python train.py --d_model=384 --lr_head=0.00494 --warmup_steps=450 --seq_len=256
MLP neurons of a small language model. Each row is named by its layer, matrix (gate and up: input weights) and neuron, and shows model dimensions 48-143. Each number is 200 + 20 x the weight over its row's rms, rounded and kept within 0 to 999. A neuron's up and down rows have the sign that makes its largest values positive.
Before each neuron's rows, "fires in" lists the words (lower case) most often at its 100 highest values on Wikipedia text that the model never trained on.

fires in: "it", "secondary", "credit"
L4.gate951,182,208,179,166,206,172,217,163,232,200,173,182,190,179,185,201,209,204,214,181,206,209,221,169,218,197,204,164,222,184,206,206,237,185,196,204,213,196,208,204,198,219,210,167,206,187,235,214,224,198,193,233,216,189,219,192,209,245,201,235,197,209,229,242,193,185,172,201,207,183,187,209,205,180,207,222,211,167,192,173,155,195,228,187,158,204,191,235,183,215,168,187,209,179,190,227
L4.up951,179,223,197,206,177,217,178,176,213,230,176,172,197,203,219,197,203,186,169,219,195,201,205,178,214,206,200,204,201,177,215,200,244,199,183,235,183,236,189,213,186,209,225,213,194,220,193,208,185,223,171,205,195,184,248,234,210,211,224,234,201,200,236,197,197,178,200,162,180,204,240,210,201,166,212,217,174,184,218,204,190,195,191,180,183,174,192,156,169,201,188,173,201,156,160,184

fires in: "it", "there", "i"
L4.gate42,199,199,155,189,170,190,216,194,212,192,156,185,206,149,238,208,213,144,186,191,209,220,216,192,198,175,224,216,204,215,192,227,261,181,152,172,187,222,198,184,249,171,204,181,185,211,176,204,213,202,181,212,187,191,160,188,213,212,176,188,233,194,206,231,200,205,217,179,244,222,219,211,221,211,195,215,195,187,172,213,187,181,221,192,181,211,173,213,216,215,177,188,222,186,199,209
L4.up42,222,179,227,178,224,220,174,197,224,160,206,204,193,201,202,183,230,209,181,185,190,211,197,193,158,208,179,181,146,200,223,185,211,217,192,211,197,211,193,215,217,232,188,230,224,194,184,212,202,209,168,233,163,218,205,199,221,224,218,195,200,188,185,193,203,160,181,159,165,191,197,197,208,191,250,204,203,189,225,161,228,214,207,226,175,151,193,219,212,215,180,189,175,188,189,177

fires in: "the", "of", "s", "whose", "which"
L4.gate550,260,192,191,213,204,234,215,185,213,225,264,174,214,187,235,228,201,187,198,204,176,238,215,187,159,162,218,203,200,201,199,199,194,199,229,170,178,211,209,199,216,219,219,152,204,236,213,210,219,182,203,192,189,171,204,192,181,214,255,184,196,235,204,220,186,193,191,211,189,211,247,217,172,220,223,203,188,144,225,172,194,152,159,210,228,197,214,214,198,183,188,200,198,215,196,201
L4.up550,195,209,171,198,202,234,183,233,177,193,189,189,202,208,160,203,227,186,191,234,181,198,206,203,176,197,223,191,203,237,218,185,202,196,201,247,203,229,200,159,197,220,221,197,243,192,199,189,175,213,187,185,259,195,192,177,186,198,195,177,179,253,196,227,192,214,193,226,224,213,191,223,188,236,186,199,160,188,188,197,200,220,178,191,196,181,230,194,200,177,197,179,187,205,184,213

fires in: "when", "to", "after", "while"
L4.gate330,169,190,175,172,191,189,213,177,207,189,227,171,201,191,210,188,221,198,185,167,227,195,187,197,180,207,199,198,245,197,191,199,206,200,206,170,236,195,226,233,172,195,227,214,186,183,198,214,178,184,218,202,176,200,228,210,221,213,202,206,213,222,188,194,199,213,225,219,204,183,185,202,204,223,232,222,214,190,230,204,185,227,244,185,215,181,205,234,188,193,194,196,208,169,200,210
L4.up330,216,212,210,227,206,199,230,192,233,223,221,211,203,223,213,252,215,234,234,165,234,181,214,188,230,191,211,214,170,167,200,210,190,208,172,194,195,201,224,178,232,211,205,181,202,201,196,181,214,184,210,179,155,191,165,167,201,223,193,213,198,177,204,174,177,204,192,193,206,198,179,177,238,163,190,215,190,196,151,233,195,163,196,160,194,171,202,206,205,181,177,176,160,235,173,202

fires in: "which", "that", "what"
L3.gate489,230,216,182,183,210,210,157,198,184,195,153,194,190,167,205,195,202,179,194,196,177,211,183,192,217,196,226,192,187,207,174,229,258,196,181,162,145,216,209,178,211,193,200,197,208,227,184,194,200,209,183,173,203,184,214,183,197,221,220,206,206,226,178,207,199,151,199,198,194,217,182,217,190,221,197,192,184,187,229,179,192,224,188,222,204,162,186,181,200,213,203,202,205,190,190,189
L3.up489,207,178,220,172,222,177,167,182,205,194,182,199,174,205,188,235,217,188,191,207,227,213,234,256,193,249,204,179,196,193,159,207,201,220,212,183,150,213,204,212,222,174,204,200,201,216,207,209,170,169,218,195,210,218,211,200,206,188,191,195,184,199,239,261,199,212,193,186,151,203,210,197,194,217,169,198,168,205,194,208,219,198,183,192,176,192,216,166,160,214,203,249,185,194,183,195

fires in: "there", "after", "of", "before", "alternative", "colours"
L4.gate726,202,182,201,191,215,216,200,221,196,218,184,202,210,198,172,193,242,174,160,174,159,234,220,192,230,186,187,199,197,192,203,183,237,177,205,193,220,197,231,177,205,198,196,193,190,197,182,174,220,204,159,165,174,213,205,181,212,212,209,160,223,199,214,214,190,192,215,167,202,194,178,223,163,199,160,202,199,218,161,184,183,256,217,196,145,188,187,230,188,169,170,214,205,187,210,170
L4.up726,168,209,219,217,211,209,181,216,166,170,170,209,230,205,156,170,190,190,204,221,180,195,180,168,245,247,204,202,181,205,196,200,217,202,220,213,201,187,197,211,174,217,204,183,207,188,194,197,192,197,220,225,190,240,199,206,205,209,183,196,200,161,224,189,185,200,197,196,216,176,219,168,210,246,190,177,205,208,186,201,203,184,174,191,187,236,159,226,201,151,167,213,202,223,209,198

fires in: "several", "two", "many", "four", "three"
L3.gate162,224,171,228,201,176,198,175,191,237,213,187,202,184,203,183,193,176,186,174,183,235,187,200,195,216,179,241,208,210,153,203,190,192,185,207,189,207,219,203,176,198,193,229,194,177,213,167,187,211,191,185,224,200,194,209,195,196,208,196,188,196,215,200,188,233,201,214,197,176,194,224,189,204,184,213,205,218,225,184,158,193,215,217,221,191,181,160,212,233,195,181,180,203,233,231,216
L3.up162,215,194,195,232,183,182,208,206,187,189,208,206,201,220,229,178,218,206,210,185,204,188,180,195,206,199,198,205,211,180,186,233,221,239,166,193,188,202,167,225,153,181,195,188,206,212,185,211,201,187,232,226,187,189,193,213,195,201,165,229,194,195,208,196,183,178,205,214,186,208,228,224,195,223,203,191,199,216,191,203,235,161,259,219,203,173,194,191,198,201,209,191,186,183,235,195

fires in: "of", "for", "river"
L4.gate172,233,207,183,205,207,185,193,184,201,188,190,181,191,192,187,211,216,227,214,193,203,184,157,182,185,193,233,164,201,205,191,210,191,227,194,171,159,217,220,203,214,208,189,173,187,229,184,184,224,193,162,162,204,216,205,218,199,206,201,189,199,196,181,209,229,246,187,220,215,223,183,216,188,203,175,183,220,189,223,188,222,211,219,224,209,200,189,174,190,163,209,214,217,223,203,186
L4.up172,204,205,196,198,218,196,183,171,198,225,199,222,172,195,133,169,207,206,199,176,219,178,165,198,166,182,225,176,217,211,194,189,190,224,209,193,208,194,229,187,202,208,170,181,219,206,214,192,203,148,194,189,202,225,189,213,209,186,188,205,213,193,179,197,203,201,228,204,182,195,178,243,220,207,227,182,182,200,180,220,185,203,200,193,216,219,198,199,189,205,202,185,181,151,231,223

fires in: "when", "if"
L4.gate445,243,207,195,224,220,229,220,191,182,203,239,191,202,226,206,203,223,199,192,201,195,202,187,204,205,194,215,185,219,186,182,195,202,215,206,222,213,211,204,186,181,204,216,258,227,168,205,184,206,165,211,174,207,185,178,184,222,212,204,222,199,198,211,214,201,173,206,224,182,215,182,238,209,199,174,196,192,223,226,195,207,210,195,223,166,178,187,217,189,175,231,176,169,244,202,194
L4.up445,203,172,181,200,179,185,201,161,207,182,178,230,173,223,185,179,230,160,171,201,198,239,176,208,179,206,209,183,202,182,202,186,218,201,188,203,180,198,230,199,161,206,198,208,226,196,227,193,188,154,218,209,191,196,183,213,184,189,196,182,180,204,200,210,216,202,209,170,202,196,163,195,223,195,180,218,200,222,215,217,194,167,210,176,213,205,182,204,192,215,226,185,189,191,217,192

fires in: "as", "considered", "named", "appointed", "his", "to"
L4.gate333,186,170,219,214,194,242,209,198,172,223,201,187,189,185,205,227,196,189,203,208,189,184,192,181,191,176,205,214,203,180,181,221,231,178,189,173,181,222,216,203,234,173,232,218,206,213,230,221,216,202,201,204,182,204,206,189,212,174,211,179,173,189,228,211,196,196,184,195,175,214,216,220,201,171,226,204,217,221,224,218,214,232,171,155,207,195,179,166,210,191,185,186,190,200,202,176
L4.up333,219,210,184,178,194,149,208,229,221,186,214,164,203,190,166,173,250,198,195,182,207,207,226,210,195,195,203,160,231,217,199,229,228,194,211,221,176,205,191,181,217,177,213,216,205,207,227,183,196,188,202,146,183,200,197,225,182,208,224,199,180,172,190,185,189,197,187,238,218,180,204,198,198,195,192,188,197,194,233,198,190,206,174,173,171,202,201,197,200,200,187,181,213,230,180,223

fires in: "and", "where", "but", "that", "however", "they"
L4.gate572,180,181,230,184,206,221,189,192,210,189,156,168,186,197,185,179,220,211,196,192,173,212,227,218,197,215,217,207,222,180,191,228,209,178,207,181,197,168,203,209,206,199,190,203,186,186,177,199,200,187,178,190,193,184,209,198,206,253,195,183,170,211,198,220,198,177,202,204,195,189,210,206,225,234,171,222,197,164,196,181,186,195,212,247,165,205,197,186,223,165,201,178,212,200,192,198
L4.up572,200,201,174,214,188,211,182,184,209,207,198,200,215,196,168,180,208,209,196,220,234,201,208,220,164,194,195,191,205,158,186,175,199,186,190,170,202,201,206,204,227,162,186,195,227,180,212,208,234,208,190,199,189,231,218,231,221,207,201,185,210,194,206,205,187,165,175,213,184,220,166,211,182,202,168,159,176,192,201,157,228,213,158,165,196,190,188,192,224,182,179,212,208,191,195,191

fires in: "of", "the"
L4.gate630,171,186,178,181,202,193,237,198,203,202,236,186,212,201,207,211,187,219,172,213,175,213,208,205,209,149,207,207,223,194,201,190,234,179,199,180,220,172,216,189,212,203,193,175,160,202,211,229,234,176,189,205,187,203,175,201,197,213,207,214,217,229,179,228,198,178,209,186,204,226,261,190,195,199,210,194,166,245,185,203,206,197,174,215,213,202,183,234,207,204,188,200,203,187,196,204
L4.up630,188,140,221,165,213,207,255,159,193,236,232,218,199,214,219,198,189,184,205,214,184,215,171,179,173,199,193,196,220,184,195,206,233,185,200,215,194,211,253,185,212,193,201,263,210,179,181,194,216,204,220,183,187,200,176,182,175,164,193,207,225,216,237,168,216,191,211,205,191,193,215,213,199,198,216,210,188,218,171,187,212,160,219,196,191,205,195,166,210,210,157,193,237,182,202,224

fires in: "of", "in", "among", "hindu"
L4.gate552,221,212,184,198,213,211,188,223,203,164,194,223,174,215,201,172,195,206,173,191,172,249,192,225,196,196,207,186,225,188,221,191,211,180,226,194,216,236,209,175,200,189,178,199,210,211,223,196,223,187,200,187,245,188,221,213,178,178,236,181,223,227,184,210,174,213,196,195,223,223,224,183,183,192,173,195,194,219,188,193,174,184,199,197,216,226,172,207,193,184,180,207,185,191,171,184
L4.up552,202,227,212,221,202,182,205,193,177,200,166,172,185,192,227,193,164,191,208,188,181,204,199,210,196,165,200,231,201,223,222,164,218,233,191,194,188,210,190,191,240,169,205,228,181,214,219,181,190,235,216,172,217,221,207,185,183,198,223,178,215,210,211,194,201,213,220,188,196,180,199,186,197,195,182,198,215,246,183,159,179,170,163,196,193,194,201,223,262,201,214,198,185,208,192,199

fires in: "to", "with", "from", "as", "by"
L4.gate294,201,178,216,195,210,206,173,205,208,229,179,228,201,212,195,199,212,204,179,206,176,231,194,210,185,218,208,248,154,180,216,186,207,160,200,189,180,235,191,193,189,220,196,217,221,186,180,192,218,213,178,228,223,204,222,201,180,216,176,198,185,233,194,194,167,178,180,197,225,199,183,189,185,190,198,178,198,207,234,193,216,185,158,210,169,197,197,235,240,163,134,192,175,225,207,197
L4.up294,208,205,217,191,201,220,198,225,188,205,212,214,208,187,173,213,216,236,206,169,195,202,216,195,211,208,234,212,189,188,194,204,180,198,178,231,197,180,193,197,191,179,169,219,194,150,176,181,205,174,235,227,176,208,171,203,189,209,229,210,195,177,211,202,209,203,206,196,200,193,195,237,192,203,191,187,207,171,200,209,200,193,208,191,200,215,271,225,191,216,200,180,229,204,204,204

fires in: "with", "took", "take", "give", "and", "takes"
L4.gate104,221,163,204,203,229,226,183,184,220,224,219,178,216,185,188,200,203,205,202,195,196,225,204,242,216,183,227,182,266,192,200,183,212,189,231,216,183,184,165,213,205,185,230,187,211,170,154,212,229,199,236,174,213,162,212,173,152,204,159,215,201,224,197,227,185,183,190,211,200,204,212,190,194,191,215,236,201,197,196,221,216,180,182,177,216,231,250,212,192,191,217,205,205,177,233,214
L4.up104,170,197,196,209,214,195,224,208,210,242,187,213,212,210,242,197,222,225,203,187,218,223,211,186,202,196,194,229,230,192,201,222,209,148,197,188,185,216,190,214,180,197,201,210,199,180,203,208,161,203,178,208,180,193,193,177,216,230,213,207,216,183,165,178,186,161,202,211,177,207,186,189,233,162,171,193,186,203,186,197,180,190,175,201,212,184,199,235,177,175,192,174,161,211,194,206

fires in: "to", "on"
L4.gate384,211,179,220,210,197,194,186,189,232,215,216,205,210,208,226,206,205,197,192,157,232,206,206,200,208,225,196,205,169,212,204,200,216,170,203,207,152,219,177,181,216,214,166,211,209,191,161,217,178,216,194,187,221,200,204,203,200,226,240,192,196,193,194,203,205,204,202,214,200,189,190,220,205,199,196,160,229,206,219,203,228,215,255,207,202,207,209,207,247,212,152,202,201,197,245,255
L4.up384,212,186,194,200,201,196,198,227,211,198,228,207,185,226,219,187,226,204,186,188,203,185,188,225,199,221,170,218,178,219,219,206,183,176,206,218,179,200,202,191,185,174,221,187,216,186,217,225,210,196,186,203,202,170,197,240,193,201,193,231,188,193,196,216,204,197,181,178,212,243,179,159,217,215,188,238,164,192,180,219,195,209,195,181,217,216,204,220,191,201,209,228,195,204,222,233

fires in: "by", "to"
L4.gate649,203,181,211,211,176,180,171,211,227,235,205,198,163,209,205,186,189,209,185,168,212,211,219,222,226,230,227,250,177,192,194,193,218,186,180,222,207,216,185,217,230,205,199,163,189,196,202,183,212,220,195,211,181,194,174,198,203,215,236,204,228,193,214,200,220,186,218,226,188,195,213,181,223,165,193,209,186,197,169,191,189,149,216,211,212,223,179,175,156,205,201,204,223,159,212,208
L4.up649,191,216,206,209,233,173,186,177,195,212,235,134,247,210,203,176,202,190,150,207,220,223,181,187,199,180,178,202,168,202,219,200,193,149,194,206,199,237,155,188,200,208,202,191,215,176,177,182,201,206,197,184,231,215,204,211,209,213,149,196,190,201,190,217,189,207,187,208,188,195,174,217,192,191,177,207,215,218,231,205,179,204,187,202,190,211,244,192,240,186,176,187,205,154,208,193

fires in: "is", "was", "it", "in", "commune", "a"
L4.gate26,216,188,203,185,206,212,217,183,221,184,214,189,205,191,198,203,230,196,225,187,242,229,224,199,204,210,235,189,214,184,201,213,175,181,210,180,182,216,189,189,191,190,183,202,207,205,213,171,172,170,215,176,183,201,222,177,213,228,199,235,183,229,204,206,192,180,181,180,249,185,202,220,178,217,212,204,196,230,214,181,202,220,186,234,166,209,193,226,253,213,215,199,163,178,196,222
L4.up26,188,214,221,196,203,207,232,202,192,227,165,171,201,207,207,199,209,224,207,195,183,221,169,211,190,199,208,203,233,195,185,213,218,216,156,209,208,216,251,223,201,174,199,194,227,240,217,216,197,203,222,193,184,217,214,158,205,223,176,183,187,201,224,230,187,223,174,221,176,182,202,228,235,213,167,180,202,169,205,231,203,210,224,201,189,179,201,190,203,195,199,169,216,186,188,199

fires in: "each", "one", "any", "although", "because"
L4.gate622,195,195,192,192,185,218,189,194,229,174,169,221,231,216,197,199,201,190,190,188,240,220,186,177,185,185,200,238,203,220,207,188,188,188,214,183,214,224,220,229,221,175,206,228,224,199,181,207,235,170,214,211,199,196,206,176,169,220,236,190,201,239,216,230,202,179,199,212,195,184,207,196,176,200,191,253,197,201,198,168,217,213,194,190,181,181,181,182,227,189,204,194,205,228,177,242
L4.up622,170,197,171,190,165,177,193,195,204,204,191,194,209,191,181,164,232,210,171,202,182,194,191,206,196,178,200,168,214,188,203,209,188,195,201,199,198,185,220,196,210,155,171,191,238,205,190,165,216,198,219,223,202,237,189,179,209,207,196,223,200,171,206,217,178,228,205,196,189,227,220,190,185,224,200,212,188,194,173,238,184,185,198,222,203,187,190,201,234,174,208,218,207,256,198,168

fires in: "that", "announced", "said"
L4.gate346,177,199,196,211,192,208,252,239,187,199,189,191,222,181,231,248,196,212,174,154,171,195,222,217,197,204,186,214,211,174,197,228,212,200,168,175,184,188,228,206,241,166,204,212,186,196,177,197,192,218,185,193,206,181,204,187,167,206,225,200,188,221,175,227,210,218,153,205,208,189,172,198,189,202,200,180,160,198,176,187,187,233,193,198,203,201,200,205,194,175,222,170,244,170,208,178
L4.up346,198,178,201,209,183,213,186,216,179,166,211,163,202,188,227,175,200,198,166,170,200,201,205,205,182,203,176,217,180,179,193,195,211,243,222,192,200,243,225,237,244,182,238,188,206,187,168,171,191,212,186,188,202,173,176,199,206,201,219,210,187,212,224,200,177,210,207,182,217,205,168,200,194,203,192,210,192,191,198,175,225,201,204,181,181,198,201,178,217,169,170,223,213,198,238,195

fires in: "during", "final", "spent", "age", "dowie"
L4.gate545,192,197,212,211,158,223,198,220,205,218,213,197,205,231,187,185,226,208,210,193,213,229,197,164,174,195,222,214,186,208,240,213,161,188,196,178,201,223,186,213,203,202,200,196,193,211,200,225,173,181,191,191,221,233,207,181,194,167,184,183,196,255,171,224,178,174,207,206,201,213,194,207,206,156,189,175,222,190,199,180,199,207,189,202,237,228,225,228,208,162,206,201,214,198,234,224
L4.up545,197,212,165,209,205,177,170,198,140,201,204,167,198,239,197,165,213,197,214,170,203,209,198,214,190,194,209,192,195,218,164,218,195,179,188,217,195,203,209,213,213,195,182,199,193,236,215,234,173,168,204,199,192,206,198,181,188,174,216,212,182,197,205,201,242,240,173,203,192,193,198,197,199,200,202,232,207,208,191,200,237,186,174,187,215,205,206,167,183,217,170,194,181,225,194,190

fires in: "before", "when", "until", "after", "to"
L4.gate307,201,177,197,179,211,233,187,206,213,173,199,193,173,189,215,218,194,189,219,186,193,202,176,193,192,190,212,187,165,219,183,189,186,142,206,193,227,207,167,229,207,182,211,209,227,181,204,195,196,193,191,182,231,206,241,184,225,202,200,189,188,225,210,218,212,201,228,198,187,204,197,224,209,203,195,214,208,210,195,216,227,206,244,212,205,169,191,206,195,195,212,192,204,208,201,207
L4.up307,213,168,210,199,185,199,216,238,194,191,177,200,179,165,188,202,198,232,224,181,212,204,201,200,204,206,240,182,161,245,195,166,197,198,203,189,238,213,211,206,204,186,188,200,260,188,196,201,179,199,163,220,200,219,193,192,185,208,204,213,181,202,177,177,234,201,170,206,238,179,167,224,225,215,197,228,193,211,210,216,198,196,221,210,192,192,177,230,181,183,200,199,206,242,224,192

fires in: "and", "it", "then", "than"
L3.gate992,214,182,223,213,223,224,162,211,222,213,199,213,172,183,185,192,226,182,166,157,194,239,209,228,213,226,223,205,202,219,173,207,217,178,206,187,179,226,231,193,202,195,188,207,194,198,190,203,230,219,187,180,167,172,189,219,202,217,214,214,201,201,183,178,227,177,198,203,190,208,165,165,169,199,191,198,194,198,206,207,238,200,191,230,178,179,216,220,204,215,166,206,214,175,181,207
L3.up992,210,226,183,190,213,203,196,231,211,201,174,177,194,157,210,209,204,194,199,208,165,203,176,172,213,199,232,184,185,204,203,216,181,195,217,251,188,228,212,192,185,193,202,211,185,235,163,240,200,206,192,175,197,188,223,215,238,224,205,227,199,181,212,171,183,182,183,192,195,220,211,195,192,193,177,208,203,188,246,233,206,183,180,204,185,238,205,210,192,186,195,187,193,195,215,188

fires in: "june", "april", "august", "december", "september", "july"
L3.gate974,178,198,192,219,186,219,244,177,165,228,215,185,188,175,223,177,212,211,206,210,251,208,192,205,209,196,203,198,200,205,215,233,217,197,187,188,180,219,215,171,191,192,194,186,180,216,196,188,207,215,216,224,194,181,205,195,187,169,217,193,198,170,222,212,154,157,183,152,198,200,229,258,179,215,180,201,265,196,214,197,213,195,207,245,174,182,182,203,214,200,187,180,210,187,197,208
L3.up974,236,193,188,216,221,185,230,193,204,183,209,194,177,191,219,204,192,222,186,221,228,221,214,184,183,217,178,210,199,210,197,198,175,231,211,205,194,203,185,198,165,201,204,196,191,211,199,205,202,207,208,196,177,212,181,186,195,174,224,219,174,178,196,193,194,181,195,189,238,204,199,184,211,211,186,232,225,177,208,194,180,229,180,178,184,218,219,185,196,214,190,200,176,177,226,211

fires in: "as", "for", "it", "by", "his"
L4.gate452,172,237,215,230,198,211,204,212,182,230,230,209,187,217,187,187,225,164,183,175,160,219,204,210,225,197,193,204,202,184,151,166,225,200,211,220,213,215,176,175,237,194,187,191,209,184,203,215,222,233,220,208,208,217,216,208,227,214,165,256,183,203,201,194,207,205,202,177,200,179,204,162,215,196,195,194,205,168,219,226,230,149,203,194,170,184,218,241,195,191,186,200,237,228,190,210
L4.up452,202,208,203,176,192,201,203,232,188,198,201,158,205,215,194,175,215,190,186,196,218,244,225,174,207,185,230,187,205,195,180,197,192,165,203,189,192,199,190,195,226,191,183,196,231,204,202,229,179,200,203,178,223,232,200,169,235,155,178,216,169,189,216,217,213,238,197,185,206,210,181,202,189,188,160,180,206,197,206,204,206,181,194,229,189,192,206,209,207,211,178,247,233,178,204,206

fires in: "also", "only", "later", "listing", "record", "total"
L3.gate542,181,176,205,175,192,224,165,221,195,180,208,176,211,229,197,229,222,199,180,222,205,233,200,198,206,191,237,191,220,156,167,197,224,201,196,157,185,217,227,214,187,179,184,200,201,198,208,179,247,212,200,183,192,216,263,171,194,200,214,208,186,178,186,253,217,194,197,186,178,218,234,193,168,237,186,238,175,192,211,195,210,175,202,213,195,165,209,205,244,147,174,191,172,189,185,199
L3.up542,161,215,217,168,185,192,200,232,186,186,206,169,203,193,221,187,217,237,193,191,187,225,243,220,219,212,218,188,207,197,183,171,212,239,269,201,181,197,208,205,205,173,221,242,204,160,181,197,206,208,212,222,207,189,225,186,198,182,183,230,200,191,207,246,237,185,211,214,229,164,214,217,207,209,204,196,187,225,187,223,215,174,186,206,192,185,231,210,198,198,211,230,205,235,209,199

fires in: "because", "although", "however", "since", "whether"
L3.gate938,174,209,177,204,186,225,208,179,186,226,176,197,209,211,193,199,192,166,174,166,168,224,183,176,191,172,200,203,241,181,180,198,214,186,191,176,224,193,227,194,225,147,193,222,221,180,199,197,239,204,170,201,167,231,186,207,174,186,163,226,201,196,189,188,201,212,193,199,202,204,190,213,187,177,198,212,210,188,201,208,230,210,203,191,200,216,181,192,202,175,205,202,166,176,200,192
L3.up938,203,159,180,165,206,194,206,163,195,186,185,184,210,208,181,224,189,191,182,165,208,204,226,162,177,163,176,238,172,181,194,181,213,203,212,195,204,254,180,199,169,212,189,201,215,206,182,235,214,169,191,201,180,205,144,185,229,161,190,207,190,202,193,201,185,199,223,205,178,202,155,185,199,184,221,189,190,182,194,200,172,216,213,188,174,198,215,176,186,221,215,217,195,245,201,197

fires in: "by", "of", "100"
L4.gate266,205,180,170,181,212,185,207,197,176,192,208,167,199,182,209,262,177,163,183,218,199,202,183,250,205,185,211,175,217,216,167,219,224,206,185,225,190,205,232,176,191,191,161,184,177,178,210,191,222,172,191,205,183,168,192,203,202,203,218,211,194,215,197,189,187,194,183,181,199,201,194,198,189,229,215,200,199,209,204,220,216,190,244,240,204,179,169,185,191,223,171,213,208,215,186,199
L4.up266,185,192,163,205,210,207,186,205,177,185,193,217,190,171,225,185,183,222,192,209,221,199,191,235,202,213,202,189,187,202,218,189,198,201,190,178,215,197,216,219,211,174,240,198,208,245,203,242,222,225,217,186,204,199,234,200,186,164,206,172,197,196,214,179,204,220,174,217,220,200,194,188,218,223,221,225,196,205,213,196,218,186,220,191,212,175,192,230,222,174,184,191,210,157,156,209

fires in: "from", "to", "in", "of", "while", "as"
L4.gate675,173,180,179,187,211,194,208,196,176,183,175,210,195,189,206,207,240,199,187,198,206,191,219,196,212,198,211,251,163,206,188,174,223,219,209,197,210,217,167,250,209,182,197,219,186,217,193,212,200,204,142,190,236,208,211,184,198,226,189,191,189,211,216,222,226,198,208,205,177,212,229,184,158,150,178,209,194,214,189,186,200,190,219,205,205,176,214,205,223,171,208,173,210,214,227,195
L4.up675,204,175,212,173,183,154,210,207,186,197,217,216,190,220,211,185,177,200,191,169,177,226,211,190,180,172,215,179,183,209,179,198,179,151,209,193,183,180,174,187,205,185,188,236,231,186,177,191,209,214,200,233,194,224,199,210,179,204,234,213,175,194,174,203,194,169,217,209,187,215,191,235,199,167,243,189,186,180,197,198,186,181,219,221,206,197,185,246,206,178,212,169,191,225,198,226

fires in: "to", "film", "book"
L4.gate941,207,179,206,204,224,215,184,214,186,194,205,194,246,184,215,214,211,192,204,213,211,212,213,199,191,208,201,212,168,192,222,181,187,201,209,205,206,174,201,199,204,197,228,194,178,205,217,209,217,192,180,211,187,210,227,180,215,199,183,217,216,214,200,190,156,166,210,224,208,208,176,223,218,175,190,213,187,177,190,184,207,188,130,169,175,192,203,228,217,183,218,203,206,182,192,197
L4.up941,188,223,213,194,201,194,209,216,169,220,245,179,221,200,203,180,187,189,194,204,192,194,189,209,203,200,182,194,195,215,211,212,203,204,185,182,175,210,190,179,113,127,186,206,210,188,129,195,195,211,219,243,189,196,248,156,189,216,183,222,197,200,175,218,202,207,221,175,211,201,174,183,225,183,217,255,195,202,211,194,214,199,195,238,165,224,191,217,182,220,207,200,220,177,188,183

fires in: "to", "can", "not", "that", "may", "also"
L4.gate931,219,179,198,232,212,207,232,215,219,192,172,184,215,178,224,227,199,226,193,203,186,183,189,234,187,199,202,187,204,192,160,143,204,207,197,204,174,195,237,159,180,216,208,237,199,204,214,199,199,217,204,189,190,168,197,204,194,192,212,208,209,224,187,225,194,207,216,208,181,173,200,186,225,190,184,249,210,166,203,209,216,203,192,231,206,203,208,192,203,221,225,200,188,208,198,144
L4.up931,163,192,200,213,205,182,220,206,208,162,189,206,216,202,200,192,189,219,195,210,211,195,196,203,201,167,188,215,219,216,174,175,200,173,193,168,193,184,222,208,161,171,211,231,194,249,207,240,221,226,194,213,183,137,204,187,206,219,164,196,182,218,206,191,207,235,185,200,143,183,207,221,207,214,199,232,197,140,213,198,194,193,208,200,217,193,188,168,194,224,221,181,218,195,189,155

fires in: "to", "by", "can", "with", "the"
L4.gate667,182,197,168,177,189,228,170,181,219,208,200,246,212,233,193,207,208,223,203,187,208,228,195,192,218,186,222,180,210,196,184,216,213,190,218,215,209,228,198,179,227,209,189,193,210,196,189,162,206,176,208,174,198,162,204,229,192,229,210,199,190,195,211,204,216,204,202,230,177,208,215,200,211,180,209,219,214,208,190,180,203,222,225,220,170,194,222,198,197,178,201,214,215,234,215,224
L4.up667,189,234,210,201,198,216,235,231,178,202,199,205,184,223,218,219,188,201,167,188,212,232,178,226,204,205,220,232,181,184,221,202,203,183,233,179,188,236,205,215,201,167,185,203,197,215,200,221,178,242,194,171,217,188,208,176,199,212,189,191,218,208,187,243,206,178,192,181,185,202,216,215,200,228,171,156,196,181,170,181,192,209,197,206,192,208,198,183,195,164,237,231,199,217,201,220